config = dict(
    n_head=3,
    rope_fraction=0.5,
    tie_embeddings=False,
    init='uniform',
    lr=0.00968,
    lr_mult_o=3.0,
    lr_mult_down=2.0,
    grad_clip=2.0,
    decay_fraction=1.0,
    decay_shape='linear',
)
MLP neurons of a small language model. Each row is named by its layer, matrix (up: input weights) and neuron, and shows model dimensions 48-175. Each number is 200 + 30 x the weight over its row's rms, rounded and kept within 0 to 999.
After each neuron's rows, "fires on" lists the tokens most often at its 100 highest values on Wikipedia text that the model never trained on.

L5.up393,210,176,261,203,238,150,227,190,190,189,191,208,196,205,201,195,139,225,162,193,235,162,233,177,200,170,244,170,190,214,124,221,191,214,203,204,215,205,227,246,242,188,214,242,174,238,184,210,190,184,172,249,200,204,251,159,166,229,182,178,205,214,221,183,171,221,209,262,204,169,180,229,195,231,211,157,212,149,173,253,240,184,172,212,214,223,211,231,159,204,191,225,192,242,193,139,200,213,217,207,199,171,208,194,226,156,130,220,176,226,164,235,213,188,188,198,200,193,232,226,216,222,183,209,206,143,197,165
fires on: " in", " |", "1"

L8.up17,191,232,185,190,249,147,197,162,237,235,184,183,218,127,195,178,239,222,205,170,188,163,166,199,186,238,116,211,166,178,207,158,179,207,301,249,133,242,174,233,207,196,201,182,239,169,223,210,174,245,229,228,218,216,189,250,176,179,191,219,161,218,164,182,187,218,201,244,198,176,203,191,204,239,204,189,216,197,114,251,198,177,191,187,187,189,201,203,210,229,211,230,254,191,228,221,215,211,213,227,234,213,178,190,229,168,231,224,175,190,175,213,176,229,196,153,161,239,220,223,231,177,214,189,193,163,251,232
fires on: "9", "1", "3", "0", "4", "n"

L9.up683,254,194,225,203,200,190,176,230,206,142,186,206,239,184,214,156,179,217,195,233,175,294,193,166,207,201,216,256,215,199,146,180,168,214,226,173,211,226,217,169,162,154,121,177,160,258,175,175,212,186,214,199,237,240,149,207,203,201,218,166,246,208,150,233,204,181,187,219,159,168,198,214,203,188,160,222,222,215,207,216,189,190,207,232,218,210,307,221,204,218,210,190,222,195,188,241,185,178,183,195,249,207,199,215,148,188,190,249,207,233,133,145,176,211,203,228,171,208,195,204,189,174,265,226,205,163,263,148
fires on: ",", "2", "5", "6", "4", "7"

L4.up513,212,233,209,233,219,223,161,218,208,228,209,130,173,161,231,231,163,229,225,201,242,211,171,227,245,202,209,149,207,152,207,208,193,189,196,167,229,240,206,220,203,205,175,157,169,215,181,215,213,240,210,228,193,131,204,174,234,127,221,245,206,192,185,185,212,173,193,206,179,185,195,229,185,179,160,172,142,216,180,196,257,179,181,154,207,241,178,251,182,177,186,167,232,234,219,244,190,174,173,207,239,214,242,209,175,170,239,248,229,212,177,212,186,199,157,235,208,202,185,223,222,188,199,222,214,181,249,194
fires on: "2", ":", " •", "-", "ü"

L5.up524,208,189,204,155,263,156,186,163,142,187,172,210,193,181,171,219,170,179,213,184,209,253,243,192,177,192,217,169,165,168,198,193,247,252,218,199,199,222,169,210,231,208,140,154,170,235,197,237,150,221,218,214,214,184,129,205,242,179,185,221,180,169,208,217,215,171,204,227,225,267,175,219,184,178,184,177,172,242,150,252,211,223,219,172,172,176,250,170,185,166,268,206,240,198,212,219,136,167,218,201,227,175,206,213,230,205,232,203,146,244,219,260,193,179,220,191,184,186,199,297,165,172,189,175,246,130,162,178
fires on: " is", " as", " also", ":", "\n"

L9.up510,204,184,189,197,225,193,203,244,195,163,182,165,231,183,180,231,202,169,238,166,151,230,165,191,183,225,158,233,161,195,127,207,216,202,225,224,162,253,166,226,159,192,172,187,137,235,234,230,185,225,202,226,206,241,233,231,264,184,205,218,159,196,198,209,207,151,215,175,154,159,233,181,198,231,213,160,184,186,197,242,174,165,237,228,184,208,188,186,145,155,165,174,229,186,214,199,219,222,206,208,188,152,188,214,184,204,176,196,233,174,167,199,149,201,222,226,160,236,270,191,211,189,232,255,229,199,270,170
fires on: "5", "3", "6", "7", "1", "4"

L4.up346,221,209,214,181,184,170,239,181,248,216,217,191,284,226,154,219,179,215,231,189,207,261,194,197,217,248,210,189,263,195,196,222,217,209,169,240,216,184,211,188,217,199,165,179,263,167,184,244,185,131,169,173,183,260,188,195,112,225,194,172,164,231,142,223,158,147,167,250,176,255,175,191,219,265,196,188,195,209,220,149,207,229,143,155,202,186,173,190,249,213,185,175,169,203,222,238,197,179,231,171,150,160,191,190,244,153,261,196,248,197,119,196,218,218,187,170,155,168,167,184,221,238,210,202,190,196,187,232
fires on: " |", ".", "y"

L9.up545,218,184,216,186,199,196,250,209,257,234,200,187,207,135,240,166,223,207,199,174,147,167,218,205,222,203,204,212,215,182,206,208,241,148,209,204,259,195,196,217,224,181,180,197,198,212,249,211,200,238,201,119,218,212,253,248,222,195,180,212,207,175,194,194,144,200,125,138,174,175,200,223,235,210,202,310,237,199,155,252,226,207,232,186,146,195,222,224,194,193,204,182,209,186,205,200,162,231,236,181,175,218,225,179,178,143,218,254,211,187,163,231,192,221,203,217,182,225,199,166,173,221,211,189,182,192,180,202
fires on: " ", "7", "8", "3", "den"

L8.up362,198,212,130,205,218,203,235,171,202,170,221,232,200,230,226,185,228,260,233,134,153,203,218,215,161,234,189,200,234,161,190,255,173,165,131,232,186,243,202,178,138,207,165,227,223,168,276,243,199,215,201,199,198,211,194,173,203,205,189,160,170,170,206,245,190,166,230,176,182,154,204,228,193,165,204,248,219,182,146,232,161,238,260,207,236,174,252,171,256,218,178,153,178,171,199,235,175,180,199,161,239,172,198,215,236,183,252,236,192,239,131,193,211,225,200,201,186,173,182,173,215,200,174,228,208,167,149,251
fires on: " |"

L4.up522,243,201,226,236,181,232,256,215,230,178,198,252,143,196,238,199,179,201,193,219,212,235,224,161,194,166,161,178,226,142,236,203,136,205,201,202,198,184,175,206,175,219,167,205,175,131,246,172,223,270,243,216,153,169,199,238,131,229,200,182,132,205,193,266,157,195,201,211,197,252,233,164,219,141,205,137,239,194,223,128,209,205,139,241,224,173,181,219,217,208,191,173,184,167,229,225,186,256,211,210,234,245,150,129,203,153,242,174,216,230,146,190,200,157,232,239,195,209,232,204,186,181,222,251,179,219,186,182
fires on: ",", " and", " player", " also"

L9.up388,213,196,185,209,261,216,200,212,193,192,238,205,170,211,203,167,198,124,212,137,161,221,217,193,222,216,196,228,217,185,196,232,219,185,255,200,246,203,217,275,231,196,238,231,179,189,222,201,184,197,224,159,263,216,224,248,229,208,252,180,159,210,217,183,231,194,185,255,175,205,186,207,188,143,172,227,156,233,176,237,208,221,194,200,154,187,173,198,190,210,177,231,250,157,245,235,222,191,180,117,174,151,176,213,152,194,202,204,208,209,194,213,173,173,181,162,193,106,242,153,245,184,185,205,188,215,193,168
fires on: "s", " in", " cm", " m", "km", "}"

L8.up434,182,192,255,198,244,182,176,174,181,223,196,229,227,191,221,169,198,213,248,173,170,197,254,126,223,187,230,168,224,222,226,174,226,173,150,208,195,174,197,187,189,199,202,228,145,231,159,147,260,214,206,223,185,174,171,223,222,250,218,153,208,186,175,168,191,191,228,182,219,171,234,221,255,191,165,178,195,184,215,190,203,190,225,233,188,148,167,226,187,244,228,236,171,167,171,215,137,211,203,149,235,237,136,223,237,156,240,209,217,190,171,232,219,197,185,241,241,177,254,184,191,154,202,248,172,146,203,181
fires on: " de", " C", "-", " De"

L5.up502,232,198,192,197,245,187,168,196,205,136,173,206,175,268,237,219,255,173,153,231,218,188,228,179,168,221,243,228,227,186,155,210,180,216,196,170,191,226,170,163,183,232,202,213,207,171,178,168,229,243,158,188,169,154,214,210,204,239,196,220,190,231,193,207,248,231,225,235,187,201,211,253,175,166,253,172,149,156,188,214,189,170,186,224,232,210,194,171,186,162,269,223,212,170,150,166,215,186,185,180,192,183,221,213,204,145,205,205,123,190,126,195,243,223,213,211,130,171,182,192,150,228,205,148,241,186,202,200
fires on: ":", " of", "ing", " within"

L8.up694,207,223,210,214,219,180,256,239,171,173,195,152,191,159,175,190,172,170,219,177,185,227,241,208,203,234,217,215,219,165,242,192,201,217,208,241,163,189,197,204,251,177,254,221,189,179,161,202,187,225,152,239,233,174,165,205,185,182,173,204,245,200,215,181,192,153,184,204,198,153,152,220,174,154,157,200,168,214,203,218,193,219,273,177,269,150,240,225,210,207,197,177,210,202,227,197,147,179,173,140,183,242,204,199,194,237,170,223,197,221,194,186,221,233,162,197,162,135,164,218,181,181,187,206,146,205,134,249
fires on: " a", "s", "2", "q", "0", "E"

L4.up561,243,214,184,190,187,240,203,196,162,215,186,192,248,241,196,176,280,182,218,211,168,255,219,255,203,229,197,229,228,188,175,221,186,234,164,202,133,165,174,212,197,199,180,178,188,241,233,217,225,221,209,195,166,234,225,212,232,212,214,220,196,174,158,210,249,200,179,190,179,177,204,243,187,139,199,231,216,126,239,240,220,165,178,194,213,152,166,173,157,173,183,185,204,220,237,123,223,196,235,186,211,177,224,187,231,170,162,181,200,179,178,170,197,203,191,157,116,230,211,238,172,226,201,275,259,170,151,184
fires on: "5", "4", "t", " only"

L9.up582,217,239,208,172,202,181,200,189,212,192,191,223,212,169,206,138,140,189,159,210,151,222,243,214,179,161,214,184,223,168,175,185,153,205,223,227,207,171,201,238,219,213,151,194,190,227,237,167,238,232,186,145,217,221,203,191,204,196,156,234,159,176,190,215,164,238,162,183,221,223,234,176,232,124,231,165,230,151,158,194,173,183,242,216,184,190,185,219,213,199,276,183,193,167,222,174,189,191,232,214,171,249,249,244,224,193,264,170,210,162,160,202,217,142,236,228,211,157,194,226,206,258,237,174,231,212,191,226
fires on: " b", " f", " p", " c", "s", "st"

L2.up735,208,175,186,237,224,212,178,170,169,275,217,190,233,234,244,219,172,211,220,226,178,137,175,208,177,190,149,192,222,152,231,210,180,187,165,219,261,193,213,165,198,159,177,165,246,184,192,118,170,240,220,228,234,172,167,210,255,226,178,221,266,207,196,225,210,142,218,246,223,207,203,199,233,209,214,118,174,197,179,151,173,184,224,218,204,185,229,213,189,226,208,179,257,193,199,222,190,172,200,188,208,198,210,184,202,146,237,242,218,245,252,236,198,196,201,250,208,165,246,202,203,143,165,243,187,204,177,224
fires on: " de", " De", " Si", " la", " Van"

L4.up629,206,194,202,181,259,183,193,229,227,214,164,221,214,254,212,238,241,212,214,233,205,141,226,198,189,267,232,184,239,211,157,244,136,193,189,202,193,219,161,222,136,212,190,207,196,184,156,187,152,184,206,210,183,189,235,180,148,178,180,189,167,182,200,208,200,198,136,178,170,161,195,177,189,208,194,259,176,170,177,210,182,227,232,194,249,211,176,193,264,202,212,233,170,190,238,197,203,203,175,177,178,219,192,218,189,198,257,183,172,152,204,229,211,294,192,189,139,196,179,218,203,169,171,167,153,231,185,235
fires on: ":", "ing", "with", " With", " After"

L4.up283,203,184,228,246,213,212,192,137,171,202,213,240,203,225,217,234,227,224,204,163,197,219,153,218,134,256,161,208,225,176,189,161,241,252,231,237,202,183,187,211,217,171,238,192,216,201,215,194,203,155,196,199,198,211,220,196,189,163,262,234,201,146,165,194,207,210,192,122,202,164,213,184,198,195,230,172,222,194,185,218,157,151,201,182,169,187,169,185,220,169,204,227,235,162,175,207,160,205,206,216,183,192,221,152,179,220,216,199,188,232,166,180,201,212,222,168,212,161,195,128,204,190,260,201,203,238,180,203
fires on: "-", "+", " |", "ly", "e"

L5.up305,249,196,206,178,185,218,211,138,215,195,232,140,211,200,152,193,234,233,182,145,258,245,221,196,195,199,214,212,241,200,216,196,168,223,171,230,259,231,218,194,227,198,177,181,135,167,174,221,217,203,170,242,244,242,219,176,190,248,126,158,160,195,204,221,172,125,271,193,184,190,219,158,201,208,192,163,203,188,179,194,175,224,183,212,186,218,186,190,201,203,219,199,200,193,231,192,229,197,237,161,169,188,200,172,197,202,196,202,161,230,182,174,275,166,243,236,184,175,243,192,168,240,176,210,175,177,171,176
fires on: ".", "e", "s", "in", ":", " in"

L2.up374,191,194,164,182,162,223,229,271,231,198,232,216,200,193,261,214,173,147,242,158,251,206,173,220,167,210,220,195,199,165,188,258,243,210,178,220,239,196,234,204,168,212,237,195,170,253,185,215,240,217,209,200,159,187,155,201,172,193,241,210,190,244,177,209,146,213,150,247,179,265,215,189,221,171,132,234,126,220,201,173,142,201,246,218,179,195,179,217,206,210,185,253,184,214,216,173,204,175,145,165,181,175,214,236,212,162,157,172,187,137,164,206,218,214,227,211,194,173,180,222,284,228,217,221,219,241,161,228
fires on: " is", ":", " until", "ad"

L9.up4,205,202,168,214,254,212,202,186,164,168,231,187,174,227,183,210,207,216,234,148,191,215,233,155,187,207,212,204,260,214,207,242,240,196,198,202,214,252,227,212,215,166,190,221,200,223,221,191,205,187,221,260,168,127,214,186,190,199,178,163,197,156,190,271,187,182,186,215,177,178,225,208,183,211,186,215,194,172,224,248,240,189,229,135,235,222,209,192,194,208,194,173,186,186,250,214,206,186,147,173,205,195,209,236,245,182,212,199,139,260,214,168,184,170,187,162,173,187,213,185,222,173,162,198,194,188,189,206
fires on: " from", "ing", " |"

L5.up557,176,258,156,232,201,174,226,242,187,224,212,197,202,152,174,141,197,167,188,201,229,228,171,209,192,211,177,221,194,194,241,157,212,173,179,238,211,247,236,212,238,241,179,226,194,163,222,201,223,229,138,157,204,208,161,195,214,221,173,163,201,192,230,154,190,199,155,219,214,216,187,200,134,212,171,166,204,142,179,241,197,200,249,196,145,193,216,244,204,236,149,149,183,221,253,199,164,229,215,220,240,175,197,219,190,166,184,196,202,252,163,218,275,191,191,158,186,176,186,168,200,263,167,170,158,189,224,185
fires on: " |", " a", " an"

L8.up658,176,192,230,147,279,203,109,199,146,200,203,232,199,184,169,208,205,211,191,214,210,243,202,168,174,219,213,239,223,185,238,207,215,145,192,213,215,209,205,296,175,204,194,208,185,174,197,179,198,168,232,245,244,232,179,207,189,162,190,118,216,256,192,166,169,245,167,208,191,201,175,180,204,162,232,218,189,229,179,252,195,204,200,219,208,229,184,248,190,185,163,248,228,176,194,244,236,214,234,178,190,217,201,188,220,236,222,218,188,181,193,221,231,173,191,194,198,128,234,129,160,169,213,224,181,291,192,180
fires on: "th", " cm", "rd", "f", ")", " m"

L4.up573,215,199,195,215,155,210,148,222,163,162,135,211,187,249,139,202,200,209,152,230,193,218,161,184,204,189,206,206,190,213,233,179,181,205,237,230,212,268,215,164,220,248,185,134,154,198,183,213,217,237,217,153,212,146,188,205,242,188,198,238,197,172,193,153,137,202,199,211,227,201,175,214,192,216,235,242,142,161,231,215,202,134,182,197,219,188,191,241,208,122,215,192,214,152,199,189,249,183,238,205,185,188,160,207,199,194,190,242,241,204,189,187,184,181,217,194,231,157,234,191,234,227,204,172,176,182,221,204
fires on: " for", " of", " involved", " •", "cre"

L5.up387,164,165,195,213,224,235,252,164,211,194,129,220,232,198,153,145,156,208,222,178,179,193,210,189,213,148,184,176,237,174,211,222,212,228,179,226,246,232,151,170,185,220,161,146,217,163,231,179,171,224,189,150,193,148,174,197,156,191,246,220,174,236,243,199,200,221,200,235,187,251,186,214,231,254,167,199,237,193,197,103,241,208,197,203,172,157,181,181,164,171,195,202,270,164,230,200,215,213,193,238,218,205,191,162,178,166,179,217,189,169,191,178,183,197,250,169,201,154,207,255,220,223,164,281,155,176,230,178
fires on: ",", ")", " ", " and", "),"

L9.up94,166,251,146,176,243,189,175,161,217,225,160,194,213,217,223,153,198,201,164,229,181,219,185,193,170,197,161,232,161,173,214,166,156,187,196,203,190,190,122,227,209,178,238,159,211,285,203,205,189,237,199,194,192,212,242,186,236,234,202,156,189,166,213,246,220,193,186,186,196,200,192,161,183,190,161,263,180,170,213,203,205,188,259,197,226,125,158,244,216,175,253,211,230,189,167,184,214,237,243,210,192,185,223,191,212,243,167,223,217,159,234,160,227,192,229,209,215,165,167,220,242,155,185,216,207,227,197,163
fires on: "9", " of", ":", "-", "–", " (#"

L5.up742,228,215,201,213,162,173,223,172,218,206,241,194,252,196,250,195,182,216,216,197,223,169,191,226,208,199,213,175,198,206,235,245,203,171,117,204,232,204,175,178,247,173,186,182,208,199,179,195,171,171,138,178,241,187,214,193,153,187,224,214,206,209,161,231,132,193,220,209,249,229,207,198,178,165,219,177,170,177,240,212,240,199,205,153,176,153,236,127,242,201,130,195,232,201,165,194,199,199,297,221,223,176,218,199,225,189,266,191,287,228,198,215,233,236,209,199,205,148,163,184,175,204,200,231,154,191,183,219
fires on: " |", ".", "s", "9", "8", ":"

L4.up639,190,218,268,209,177,159,160,223,176,194,186,223,194,182,192,240,189,171,209,166,225,183,190,185,218,235,187,217,211,213,227,185,219,172,216,219,209,136,223,170,230,229,253,145,194,239,209,190,210,216,115,166,230,189,185,169,179,233,182,202,211,214,177,198,211,247,246,232,234,284,220,148,214,237,187,211,222,204,168,195,224,198,173,178,157,198,149,204,230,179,201,166,244,216,199,218,143,190,160,197,279,188,219,166,211,188,210,240,168,187,171,267,170,225,175,207,192,159,220,203,192,224,189,217,189,201,203,206
fires on: "2", " first", " Cal", "ed", " year"

L2.up95,186,137,185,220,154,215,235,277,200,209,204,155,180,212,258,201,173,144,192,119,217,155,192,250,124,243,149,151,183,180,220,195,205,193,164,263,157,270,220,233,221,206,210,248,204,203,201,176,215,217,226,207,223,185,201,208,154,227,194,217,211,206,151,195,185,154,157,191,200,222,223,104,221,243,205,180,209,224,185,233,150,242,186,216,249,196,162,182,198,220,197,188,201,205,235,219,175,181,207,212,229,146,197,215,204,126,211,172,221,181,223,162,195,263,223,210,202,227,190,214,180,198,189,194,196,195,204,196
fires on: "s", "ad"

L5.up413,186,166,177,258,197,180,189,171,235,216,202,179,234,252,251,224,203,249,183,213,199,231,186,144,173,199,210,221,225,216,182,214,205,203,230,219,154,107,202,190,215,188,240,191,224,224,205,224,216,243,147,149,275,225,212,204,149,261,228,212,205,162,155,225,176,234,163,223,168,217,239,204,233,178,142,176,181,190,188,201,201,203,207,210,149,183,225,215,183,189,219,230,250,132,146,200,162,173,195,214,238,183,206,179,193,201,198,258,176,136,211,167,184,210,222,190,221,151,155,216,167,157,210,256,221,189,177,179
fires on: "2", "-", "D"

L5.up608,207,160,145,188,195,248,184,189,189,191,169,171,256,234,229,188,188,235,150,201,162,235,146,146,216,207,218,233,191,163,166,207,238,200,176,214,175,162,175,173,184,261,238,243,177,183,210,181,157,200,189,198,262,161,263,174,190,208,182,134,194,164,257,256,219,210,188,264,210,186,282,191,176,187,190,152,187,140,204,206,232,166,194,164,179,202,219,223,152,197,193,158,218,190,203,156,201,195,208,180,269,171,178,228,211,221,212,209,214,226,193,206,210,216,238,181,180,233,214,151,177,195,245,224,238,239,207,198
fires on: " |", " ", "2", " San", " third"

L5.up633,258,152,179,185,199,177,166,239,210,179,218,233,205,224,219,192,221,247,189,188,194,203,172,259,219,242,191,213,193,176,173,228,115,200,165,213,183,174,157,224,161,207,222,216,176,204,190,201,266,210,168,210,212,184,192,232,182,211,207,233,251,193,178,165,132,207,156,172,205,188,220,193,211,125,204,148,177,169,200,244,176,193,177,197,215,201,166,156,249,208,202,206,145,195,233,214,201,230,208,240,216,219,184,218,155,137,194,154,168,195,220,229,260,247,151,220,185,207,227,209,201,268,181,209,178,199,192,239
fires on: " of", ":", "re", "s", "7"

L5.up16,215,177,223,203,170,184,186,176,192,257,150,212,219,233,193,157,244,265,194,187,124,211,147,204,166,159,211,203,224,187,153,212,137,174,242,205,214,213,227,178,193,177,178,213,219,190,192,154,138,192,257,220,176,158,189,231,186,208,213,211,279,167,179,198,208,196,240,260,252,213,189,238,213,181,211,203,224,172,202,254,186,170,156,209,169,151,227,197,217,168,209,190,181,211,298,224,231,158,252,241,187,209,212,218,198,185,210,205,190,199,192,191,193,206,222,185,235,210,245,178,193,219,217,227,168,203,200,161
fires on: "'", " for", " to", " of", " into"

L8.up216,245,266,242,230,179,215,155,253,188,162,216,146,242,221,138,173,175,160,212,247,204,193,166,228,200,189,207,205,224,259,210,228,208,184,246,217,197,190,140,225,151,154,158,217,212,234,218,215,231,189,215,130,210,168,164,194,199,210,145,170,209,216,214,208,223,196,190,220,233,204,198,204,240,118,162,191,188,205,158,233,184,163,222,240,227,167,194,213,222,200,186,159,214,195,206,162,204,188,190,225,183,220,218,183,218,217,216,185,179,195,205,206,177,166,230,246,196,161,193,235,234,222,246,178,139,206,226,193
fires on: "s", " p", "P", "f", "pe", "le"

L5.up623,238,157,177,219,166,182,187,178,201,247,206,228,187,205,206,176,137,155,180,202,196,183,191,170,211,232,202,242,181,222,157,268,181,225,223,251,205,208,252,186,174,243,217,216,183,212,205,147,177,223,190,169,219,195,291,234,185,165,170,164,193,222,236,209,138,147,178,209,222,191,177,183,203,169,126,246,151,183,273,213,144,214,162,186,193,201,167,166,214,218,241,205,247,176,163,189,226,185,199,164,196,244,265,239,202,196,206,240,223,199,183,249,218,194,174,196,194,206,220,249,204,212,208,188,139,197,229,196
fires on: "s", " ex", "er"

L2.up56,218,213,194,170,133,205,238,204,170,173,234,165,229,191,123,153,190,193,182,219,191,223,168,181,206,215,196,222,135,199,173,230,189,229,166,219,194,205,221,167,209,243,197,205,193,167,251,173,257,181,179,152,256,252,244,203,191,236,187,204,174,229,204,252,202,196,224,192,186,222,202,180,106,195,132,231,214,191,217,195,174,192,227,222,274,177,227,191,157,192,197,236,225,174,204,213,230,192,158,173,124,212,206,237,187,220,162,205,241,201,202,198,189,189,231,185,178,187,195,268,236,209,190,190,192,158,186,191
fires on: "er", "le", "s", "ing", "ish", "it"

L4.up266,243,205,203,236,180,129,212,221,180,233,258,189,264,231,216,265,230,205,199,216,201,203,164,215,149,193,136,221,234,183,207,184,161,178,149,229,240,198,217,187,232,211,201,162,228,247,180,172,171,199,189,230,240,224,153,170,215,228,213,153,153,241,260,202,140,186,194,241,183,188,174,203,230,182,209,183,215,202,219,159,220,207,143,123,177,130,203,169,203,203,209,239,249,177,156,231,193,181,190,165,184,210,195,178,221,232,254,218,210,214,211,224,235,239,188,171,217,174,163,214,166,172,203,211,232,183,184,158
fires on: ".", "a", "e", "F", ":"

L9.up635,187,191,167,219,222,216,183,193,217,203,236,188,166,178,214,187,137,243,151,209,235,175,171,267,203,155,158,220,202,244,179,201,191,181,174,247,187,246,194,236,194,200,281,146,239,217,252,207,247,224,211,215,228,200,202,145,167,208,244,208,167,194,225,192,165,178,177,211,202,218,202,195,212,274,234,159,217,203,119,215,162,194,163,183,227,183,196,265,201,168,193,173,227,170,232,207,184,225,159,232,218,193,164,191,191,249,207,135,190,154,241,197,220,210,227,199,136,167,215,208,207,178,279,239,166,179,226,214
fires on: "2", "s", "id", "es"

L2.up642,165,198,183,239,209,235,188,179,172,180,186,215,244,217,218,178,238,248,170,224,212,220,201,180,197,198,135,275,193,185,193,176,189,191,248,169,166,249,178,166,184,163,178,195,203,216,230,234,253,157,209,197,178,187,251,164,211,199,171,199,198,143,161,217,146,235,166,166,187,214,227,157,198,248,145,152,157,197,161,206,210,193,193,199,190,225,220,162,203,251,201,173,136,184,235,200,182,257,163,212,222,191,254,182,240,210,219,238,218,213,190,219,208,232,191,176,213,208,138,165,144,203,238,222,202,192,216,164
fires on: "°", "tum", "rum", "im", "sum", "em"

L2.up59,241,194,188,229,243,156,243,246,193,198,219,170,229,193,180,189,208,205,214,216,174,129,163,175,186,209,204,178,163,178,239,178,225,196,215,219,148,174,188,186,215,149,200,164,230,204,192,211,193,192,259,209,241,204,176,234,157,248,186,185,170,236,168,163,216,194,196,186,271,211,169,219,206,215,197,182,215,194,232,205,186,138,234,205,152,227,145,229,183,277,178,166,172,241,238,211,158,203,253,205,173,220,175,207,185,150,206,180,198,220,231,174,196,220,167,215,215,249,234,166,276,228,190,210,183,209,175,161
fires on: "ar", "am", "r", "and", " Jar"

L4.up150,193,223,167,223,216,237,174,189,150,205,222,213,200,139,217,166,184,159,203,260,220,241,202,253,186,230,196,259,214,198,170,200,232,173,210,186,170,163,202,193,183,144,225,216,118,211,231,208,161,205,204,146,216,205,220,134,176,175,202,179,195,207,162,174,167,207,169,187,183,212,182,227,166,236,183,209,91,180,166,192,206,232,200,189,135,202,254,206,240,229,225,187,247,235,217,208,136,232,163,198,217,184,240,202,235,232,190,221,203,210,208,260,217,189,226,168,207,179,146,214,216,116,170,197,200,193,223,154
fires on: "em", "com", "sum", "ym", "m"

L4.up617,210,226,214,199,229,185,202,160,216,159,182,126,202,157,224,218,228,236,206,188,264,220,234,234,180,221,253,219,191,149,181,185,221,212,180,195,220,223,211,207,255,202,177,205,173,223,179,190,201,229,173,203,192,214,164,198,186,201,162,191,183,180,172,211,173,173,200,209,159,197,184,216,151,163,149,155,202,109,175,218,231,230,243,207,262,240,192,260,219,158,202,203,207,215,180,202,203,190,191,163,203,148,192,151,244,250,208,237,191,187,163,272,223,223,170,227,198,226,182,257,146,203,182,175,174,192,208,191
fires on: ":", " in", " Base"

L4.up747,228,166,172,192,179,220,217,167,207,194,151,196,199,203,168,199,210,191,142,174,198,245,190,192,225,163,213,235,222,188,165,271,214,219,207,273,181,247,203,187,181,102,190,239,219,193,179,214,205,234,174,191,150,151,220,194,168,220,221,218,239,229,186,231,239,223,163,254,241,208,262,215,216,197,161,181,212,201,167,160,199,242,183,195,186,203,200,227,194,243,211,189,193,125,202,182,200,213,245,180,229,222,214,218,167,169,184,183,178,210,190,199,157,229,164,207,166,188,178,179,158,144,192,170,202,247,170,213
fires on: "s", " also", "|---|---|", "2", "er", "---|---|---|---|"

L2.up580,199,222,190,197,181,170,240,158,246,282,193,173,252,158,160,252,208,238,216,178,264,214,172,175,170,189,155,209,224,156,187,243,248,214,180,229,222,216,163,184,226,128,221,185,218,238,212,229,200,165,180,206,199,180,180,234,160,203,159,163,165,214,133,183,227,200,166,177,198,225,245,131,200,232,155,214,116,157,168,242,221,232,201,239,260,219,189,213,197,214,154,176,198,195,237,197,214,234,253,183,170,231,214,211,155,177,195,202,183,191,234,175,202,234,223,199,216,219,182,204,186,163,211,132,248,224,199,225
fires on: " medal", "s", "tern", "den", "er", "ter"

L2.up433,238,175,190,235,213,187,223,183,103,227,211,143,207,223,222,156,195,181,220,242,198,150,216,213,172,228,169,159,185,240,168,236,205,181,137,242,210,226,160,241,253,250,211,194,188,230,214,152,210,186,238,158,216,248,244,180,148,234,183,177,177,209,204,180,172,175,235,231,143,199,253,203,183,193,201,207,262,153,243,164,216,249,209,213,224,187,199,207,149,162,177,226,169,264,196,196,238,182,138,212,158,218,199,206,215,147,186,192,176,229,193,189,195,215,175,206,176,179,185,191,210,118,181,211,184,208,165,185
fires on: "s", "er", "t", "ter", " Ver"

L2.up747,201,170,199,250,147,183,206,257,221,214,195,154,259,153,172,196,256,198,168,225,218,212,174,147,230,201,151,221,195,186,159,229,214,199,219,226,191,203,185,265,204,203,214,204,233,196,224,220,166,211,257,166,193,231,189,229,146,193,238,256,193,251,180,267,128,173,162,182,213,216,231,141,210,191,197,195,209,177,259,190,202,215,215,184,219,216,170,197,212,249,227,195,186,198,238,168,184,197,191,189,225,237,214,179,201,131,204,217,226,242,232,213,198,269,184,173,166,189,192,221,179,209,191,247,180,219,179,208
fires on: "s", "er", "op", "th"